python train.py --n_layer=9 --d_mlp=1024 --vocab_size=1024 --norm="rmsnorm" --norm_eps=1e-06 --positions="rope" --qk_norm=false --bias="qkv" --init_std_qkv=0.0369 --init_std_o=0.0369 --lr=0.00686 --warmup_steps=200 --decay_fraction=0.551 --doc_mask=true --train_tokens=363700000
MLP neurons of a small language model. Each row is named by its layer, matrix (gate and up: input weights) and neuron, and shows model dimensions 0-95. Each number is 128 + 24 x the weight over its row's rms, rounded and kept within 0 to 255. Numbers have three digits each. A neuron's up and down rows have the sign that makes its largest values positive.
After each neuron's rows, "fires after" lists the tokens most often just before its 100 highest values on Wikipedia text that the model never trained on. A number after a token or word is its count.

L4.gate349:113113129152122134133120094148175111124161156169141128093160106165136137154126138099092106115129143083120158101168172148164142106109169136098125164152137108097146159142157139145158101093134120102145155131152139149098139106171124117127106145143102092132144202138081130155150139172152132142
L4.up349:109124142145140120122115131096131153138114170133088144130131165174146095061120140099112160158093132135114164140146162130132120052091126153115114192115140155124132094134113187108131135122098125157141101131177145151140117121144125125146135111183123182176150136131158082093098111140156141181
fires after: " comm" 17, " the" 12, "g" 7, " by" 6, " of" 6, " ind" 5

L4.gate154:135103094125166128121122111099160134104155153167137174143129121115100183098120166131110103124134105137132102123142111122143135105143164106143099060124054139110134091115094113128161090121161129118110136084142151125129148092111147131146150158102157107128143144134119136075134106145151119130
L4.up154:117112096140130116120131118143114121123162146113137144153124095136132165134151136083135150142148129177100093116115117111124150094143148136103104090134122127132141180119165171110108117148107155162167140104135130134088169114125129153120155102131104134150132155138103099102160138130088121095
fires after: "in" 11, "a" 10, "o" 9, "u" 9, " in" 7, "ic" 5

L4.gate865:118138124150159102105098177191137169105142155126123114132081136149148148099162130146129157132101172108126093119140102144144115191130131160155088125123146152079114146071132115136147140161153109146122107140117124155111110152128148130098106100115151142079144134103077135138101103108099131140
L4.up865:104146117136139119120112134077160136152052098113136145131132102151158124133169173135105128108094091120102156127098175122155147113116126102103137138109158152186128141096171100141147133120133133119174178142132164062115133108123119145129072096132123159119149110116133160146104125117123115125
fires after: "\n" 30, "==" 8, "–" 8, " (" 6, "P" 5, "-" 5

L3.gate482:132105119088139131195092128139150152170136136112113127077100115173150120091122176164139079094125149163117165098108133158138166104101137128096120114154139138103142124117108122143135119139150180097136089121139155148134103140133132085127156131118123127134126122128146133104156127114161129107
L3.up482:127144116100124099164146107115117132150134105105121141074113162140117148125162142119147142134099125125160126087123126106149140116130139140121122101087103150135189134115102087158160117098145160152146084118103133154192103137152138126114123117075120116174106109128133142127117104094136132108
fires after: " A" 16, " for" 13, "A" 12, " 200" 6, "tern" 6

L4.gate160:113153136108135121110151084162092107129124095115096121096124145079082142112180116117162111113130128114117122089130086173128105141168125127135121093149126154158178139146138178160127089102177151115158106089147144132099097103129167101079123148128148105131099105148155134165125082118180119175
L4.up160:105188180094124141134112119135096095132137123099100106123138102159111105124126140112090142121135156178138137126158177140145105149160156113129119115103117148160101178120136083135103150123117139148149137147146103157146100152127154111114124136138166154159121114127100135112101144130135124123
fires after: " |" 34, "ing" 7, " with" 7, "ed" 5, "s" 4, " 1" 4

L3.gate653:131072114120132158160124123144148135185155154130144099094146113180123143159130097132136160158115160126143093079119117124148115121122163115138116082157113116107134126096128160113150106142108135125127133181135116106119091143172139145123116098086120128156106157130100100155189119115166121147
L3.up653:112083099123084132164160116106086111137162159120155150141137104145150125087114168136080158112131116135115107099133170134135123142091167120115128146118131139107157130132097086104136118105113176098154135137131070165122157117109120093128113146169155145134180090117112138148112092110091114146
fires after: " A" 22, "ch" 9, "m" 9, "in" 8, " g" 5, "x" 5

L4.gate329:134140136159104127132123134123134121136141129103119106134083136120116138170127146110117139143079158138161142147142097106140081148117123114088117118099155115147144125154122120094118143093105153172120122152095123153126167133152105119126114148094127143096185061121084131147145135156121072121
L4.up329:168088126126140134137085106151102075181128128135094094146147110150121112110123111138097138132067117123168124161128096147147150159151133157158119130154090092099167100105133089148095135161117120094095130136129128094116106130092154095145106121137128123123118182106103119157157114147100125149
fires after: " re" 15, " de" 11, "u" 9, "if" 9, " d" 8

L3.gate917:157132148139095180093131119099112124145141102130133179126140138114129131172113108170167156118137138146153154163171120136098099137164092088127173125125131126162126107146172164142165135125158098099115115118106145127128156098110151137103126160149128117149100088153140155151113141170085117114
L3.up917:092157115135155157067109144119131172176090105126105124133139115109138080139129147156130157142136085162103137129145102140128113124104104100157144168168166125097157142099121115164160111139107135094153114149128104153108106169147145127132070095096139088166126147111151120170144158141154158161
fires after: " l" 19, "ang" 14, "l" 11, "o" 9, "u" 6

L3.gate826:130114106107083141126121116139161117119110160128126150138144129167103140166143140123142098058129129141107092088112134090176127105142077115124083122120139101134110107153109112131128106111159161147132169093152156106118143165086085117119144096103136130101132127124119163161097133138105145095
L3.up826:130114100118150135123116142115122154113145155156132181144149115148132121122119151173152114158100115106151100160148121109095128116174091124121111132123118104174148102132143125083178130104131129127110135125123136132067085086113161133180130106114104128141109132093193125127130166116124102133
fires after: " m" 18, "H" 16, "m" 12, " U" 11, " M" 9, "p" 4

L3.gate213:141117122142117144143112128183167120135184124096194127111127148113143168155133171131098166173098120123088151106127171114112135144105080116086136108125129118135153131157164139145133130114093168104168142114144161149140161176109186140136133138105094091113068174122129106127115130097108122090
L3.up213:140112130122120114163137123182161095119144152145108131089135131139131127123156117108144150141110115149070125078157125116126128145131141109102132112108152112125172145129110154105161141120141107138136077159129134146133101146129161103165135119131150117155092125121116096145142084101165125104
fires after: " A" 20, "A" 13, "f" 9, " wh" 6, " ele" 6

L3.gate810:115139147131167169155157098154115156167162095131124131155105126118140116130133169109133122083106128115109064168101156149104118122119113125105113114143107150122097172125160126131132107119123139111109140125094103106114111080135111128102127110108169118098136178154174130078151124152149113140
L3.up810:168111085131111124162127077131123136106123124154098094143125127148123110101152151151124125104137124092096090100108153127076136138124105100108149103117063156117121124146123145134170147110152101122130139151114089095137157113113096138128110101144117092142105152139169102106154112108119106121
fires after: "\n" 100

L3.gate887:131150092154136137138130100100134169096086142111118148076082156134140123136118143106140125133139124148102107130131124151131126093126147152191122117108144076133164167114117144188138170147156158126182174158155121146142111113105170156158167185128125140150161122135133126181133131127126105148
L3.up887:187123140148108149157112121123142120143104134179115155133131127118074135098153124089147144102155129126111101153162099148110105123150139182151107125111133099149152114125163144126109131108130099140126111103096162222116123142179133131135090162139145123085101092154116130102110115166120139096
fires after: " p" 13, "os" 12, " kn" 9, " n" 7, " " 6, "p" 5

L4.gate751:084119121135106159128130124142122120128100076174156147105133131140151110115138131102099147112148125136132152123096124141158130133111081110118101096132120091138139126140113144128162145156112158149141101115148162102127133074100135182144089124157142126162116119116144118154157124088123165147
L4.up751:088139096142128063135132184139122112103106154084144109126121111071126125118131112090099152114149133113102114136146064157101129104138126095129145147148120103136139125130135129134150122184158137102157122108123123134106127116102133097130154105166139129120112138058158177152132107124098130122
fires after: "\n" 37, " " 8, " in" 7, "ation" 5, " re" 5, " of" 5

L4.gate85:106150119101189140116097150142148118147104134127113181132115082095130122160119088139096163127135120143128122119148102160161159076091127141144130155156126152127124149148142135128119142095152121130123161130113149129105131118172149118131147152121133071155113090126150112142129136093135137060
L4.up85:157146137149151156164122127167128151142113150144122127069165100138084129136151131099125098104106132137101130117144113137120145133126130152112171152159112094157111153170158119147112084132101153115162123143173125124124217130131117201135125153105095113075128083126119130061071122119125143087
fires after: " " 68, " Con" 6

L3.gate150:154142119165161102129129082122140099136111105137108130161111097089121118152148123156126114109111131138080051103095049142149150163105069138132114137115149128108126111128148143189109151179073125128111150141147127142131095103108123107122110153119142107108075124116130120114098146107163111168
L3.up150:182142121133100107135115125134104097147133097127082146099162075121106164169149158158098128131113150156105119112143094139110113135138122124117132126120123158134146104121103118164127078112148136124125183121094146113127133127099098126074090176106113117098096126145137149088125114126179159132
fires after: "\n" 16, " d" 13, "iv" 10, ")" 8, " s" 4, "s" 4

L4.gate367:142105176163146109107122090101142099157131192140168145120150136161118113153138125111150128161144121141088128119104076088202127115146112129100123110145120118104138093105138177150140154128138125135115096126054147134144154144126184203130142150102100123123116100130125147135174138103156127175
L4.up367:099137149168124133159098073097119076108093120124130140137165112171124120101120158134117103138154144167110125140122120087140162082126129168187096126174066106150167138124144148113113104117135137161117162141109134133075131172113131160119134131114112140142118104067099145108114178110164134134
fires after: "u" 37, "i" 10, " " 7, "am" 6, "s" 5, "a" 5

L4.gate776:102118118149150138099117137150119114132176090111145129099153114196162125102119120114133115128187134114134137116141104132095094141115131119120122111128128077137139097075146140132131143160122130127160126118104132137153170086099103137118109129128149121111109113120095131141119115102127114095
L4.up776:149147130107135116146137121149168157118121107145130117157147111145121156177162072089118094171144115111089182163094125109119135088142136123166141115173088131139163137116145114106136135145113085145131155138096112136098134137093148114172081115164134094114121130146134130135153138143119114125
fires after: " " 35, "\n" 30, "%" 7, "le" 6

L3.gate319:100108085135119103129114118090092176166148082167157129145111134127184110115129139144099116159125120090137111125172105155129111107142151121137133141123152164152084142115138121129105152137123094117174109123118162091092104130152106136112139122086168127106090117147105118153124089090114135113
L3.up319:144119086157112125135120115126145126110132094166118128085086140137106145117092104182097147111105150119144132110094117132106104155122115103100094097128133153117148158167128126135082130114149140114106124134098125090129100093144060114127136092106145138097125126154152158134103140143133155108
fires after: "oun" 27, " (" 24, "\n" 8, "le" 6, " o" 4

L4.gate435:146136165100144154128127161110134111128145140128080084126163107107113138147118078132103143133091130138142112121101132169151122097141088148117169105165140161141145137160149116096155112125091136128117146133162140138153179149120085141133149103114138082137130093085119142119117073145095112157
L4.up435:108080140147146147117127120125107150101134133124103169155144107128138102094141125097088131127139171166117073150133141117116181104097117163098173097159098123096116136122105113124148161149100122121131145160125142144099166124120109135120140115119112148115129121138119132119115131154125111113
fires after: " pro" 16, "re" 14, "le" 10, " Pro" 10, "ur" 8, " " 7

L4.gate267:137129157153122148112110112104120144107108109102180193122111107154156121175124105106083108100096183120162107130093133144112085128131107160155108129124124111111148082123161165150157130127141156106130136108089122118100136084137098150120152161140185128120148133102126090152117150138160139126
L4.up267:128100104165130148121123140122112123091120139103152130103098131156118145106110130136092125115151137127129146127094137129090158132112135131168172128149157155130143099106127129151161128121118134157137135101129154091106130093137091108112153083083151133147158145099119108093134140120114121123
fires after: "\n" 19, " G" 13, "-" 11, " (" 6, "==" 5

L4.gate942:090147120129123116150096107170118107155102123127126108134165126147154053150124138134109143125122127140129132131163127121113117101135146111176163129123161116141140182126079134127119170144085123121149089100107111122143127191117110135109117109144179099137170134105100159147125149141108154144
L4.up942:133129124144096121104139082132089130134126168138191120133145164133101138132141153170181153104142085123105143115118136116099129141164159139090130098126125116104105092129120103118085107140173147130124128074135166135164116100113116136145091145123125126127145133077079155137117140112111165094
fires after: "ar" 18, "l" 13, " f" 10, " t" 10

L3.gate877:119127156121111126143144150131139099125142129157112124153101176130144109142135087133134165146118194123114118099126085105125094107082110105158129137150151081140079114113161135142140141153174089123126111124092169159145186124153100109139120112155132092106148119121116135171149107060116121142
L3.up877:116106130154103082111133163088122131112102110118099151135123117079162137088154159119150155150150169093130102140146130135095126165138150066091155136098107122157091147175119156150164122109152123138135136166103133153133139118114092165121106141152135155098080144141084156077126151096145145153
fires after: " F" 15, "o" 11, "f" 9, "up" 8, " f" 7, "en" 6

L4.gate1020:137118166140131111146148164128124143137120125128090066134108126177123088117110082102138183126145158112089116109110131140145149084145108161138158141143097114123101117113187119146137124182141127124151115136151133102073141120095140146089114080162167149113138116091121106158127137112159137139
L4.up1020:118136099181136131140151130086117159103102134151124150097139099115136154130146189129074160116123093095119140115126151102133142086161119098133098135137169156125103131107144075085128106152123147091145146136141162131119119128134110136117145152120149129142119124074150117143130118099126125125
fires after: " (" 25, "\n" 20, " \"" 12, "-" 8, " or" 6, " Al" 5

L4.gate838:116106125121168140141115147149134145084161080159126163115089102128099159145119112115159121109174140122132119127111127181121134141174071128121119125086146143112101107109115109127117103147144173150122098073108117116117111120138162151191104150082153175118130124131141136099118127124134139142
L4.up838:146144173109115124105140126117117118090146172121129118078154123097172113112093094097186107117113085080150126113126133146122112117097111141135143096081126126135186132131119088111149137136095127137156128141116153155126133107159152106153118133090131180108143116082112109119112148099136097100
fires after: " m" 21, " the" 19, " al" 12, " Al" 9, " f" 6

L4.gate28:134180145163125156140130148071139160155149133151116140102108163126131084153099136141153143079108158134088069087184146144145113084124134165123108158100113070138199139104124144093086111127102152119132111093131116123131115146160142148113161152130125138137155110119146083093088157139130096144
L4.up28:140109157104142122153124106106106114110148139145103115119121146133158150192088127144137171142117103125175125144137175188125155118164134125158102159112090131097170096125112149146091111100132123137096162134165158160183174119151154141108147126120173143130106107178162128071146141113117161125
fires after: " U" 25, "\n" 19, " A" 6, "ed" 4, " R" 4

L4.gate487:128127103125074103093141112170133141093135157142179146123134118146139134092109105106108107132155146146122104097125095157133115152138116091125122117110114130126107135155078160155120149127155143130141093117077160124154097115107169112113156137101135153109141141118154134132122090122108107103
L4.up487:145138108125122130086099070123157145122120171087143163141134093137136146117145093097156147105109112141085127105118158179141168195143152126142146117146125171101105115140149116138130120092101160150125094046114098133125123134136107121133136094141091154123116113105147114079089173165122095081
fires after: "l" 14, "-" 11, " New" 10, " Al" 7, "ong" 7, " al" 5

L4.gate2:137148139123112090109143121134141159159157117121079121164189160128143158140097122128097105096140095099172063094178133141119080119141075123122153094139142143152115191106095122110151146144127111125147120147125134121117102149123149165100151141148150162091170128110146099152131153118140109142
L4.up2:145136075139128121126111097117137131118094123132086127116147133131148095165119162107137156125143118102129149103140104108113123195101171133114148111144134123110142128123143130149152129110120099131136165132177145109129139127138129113059144142103120135052130095121138102093108121104115080140
fires after: "\n" 93, "==" 7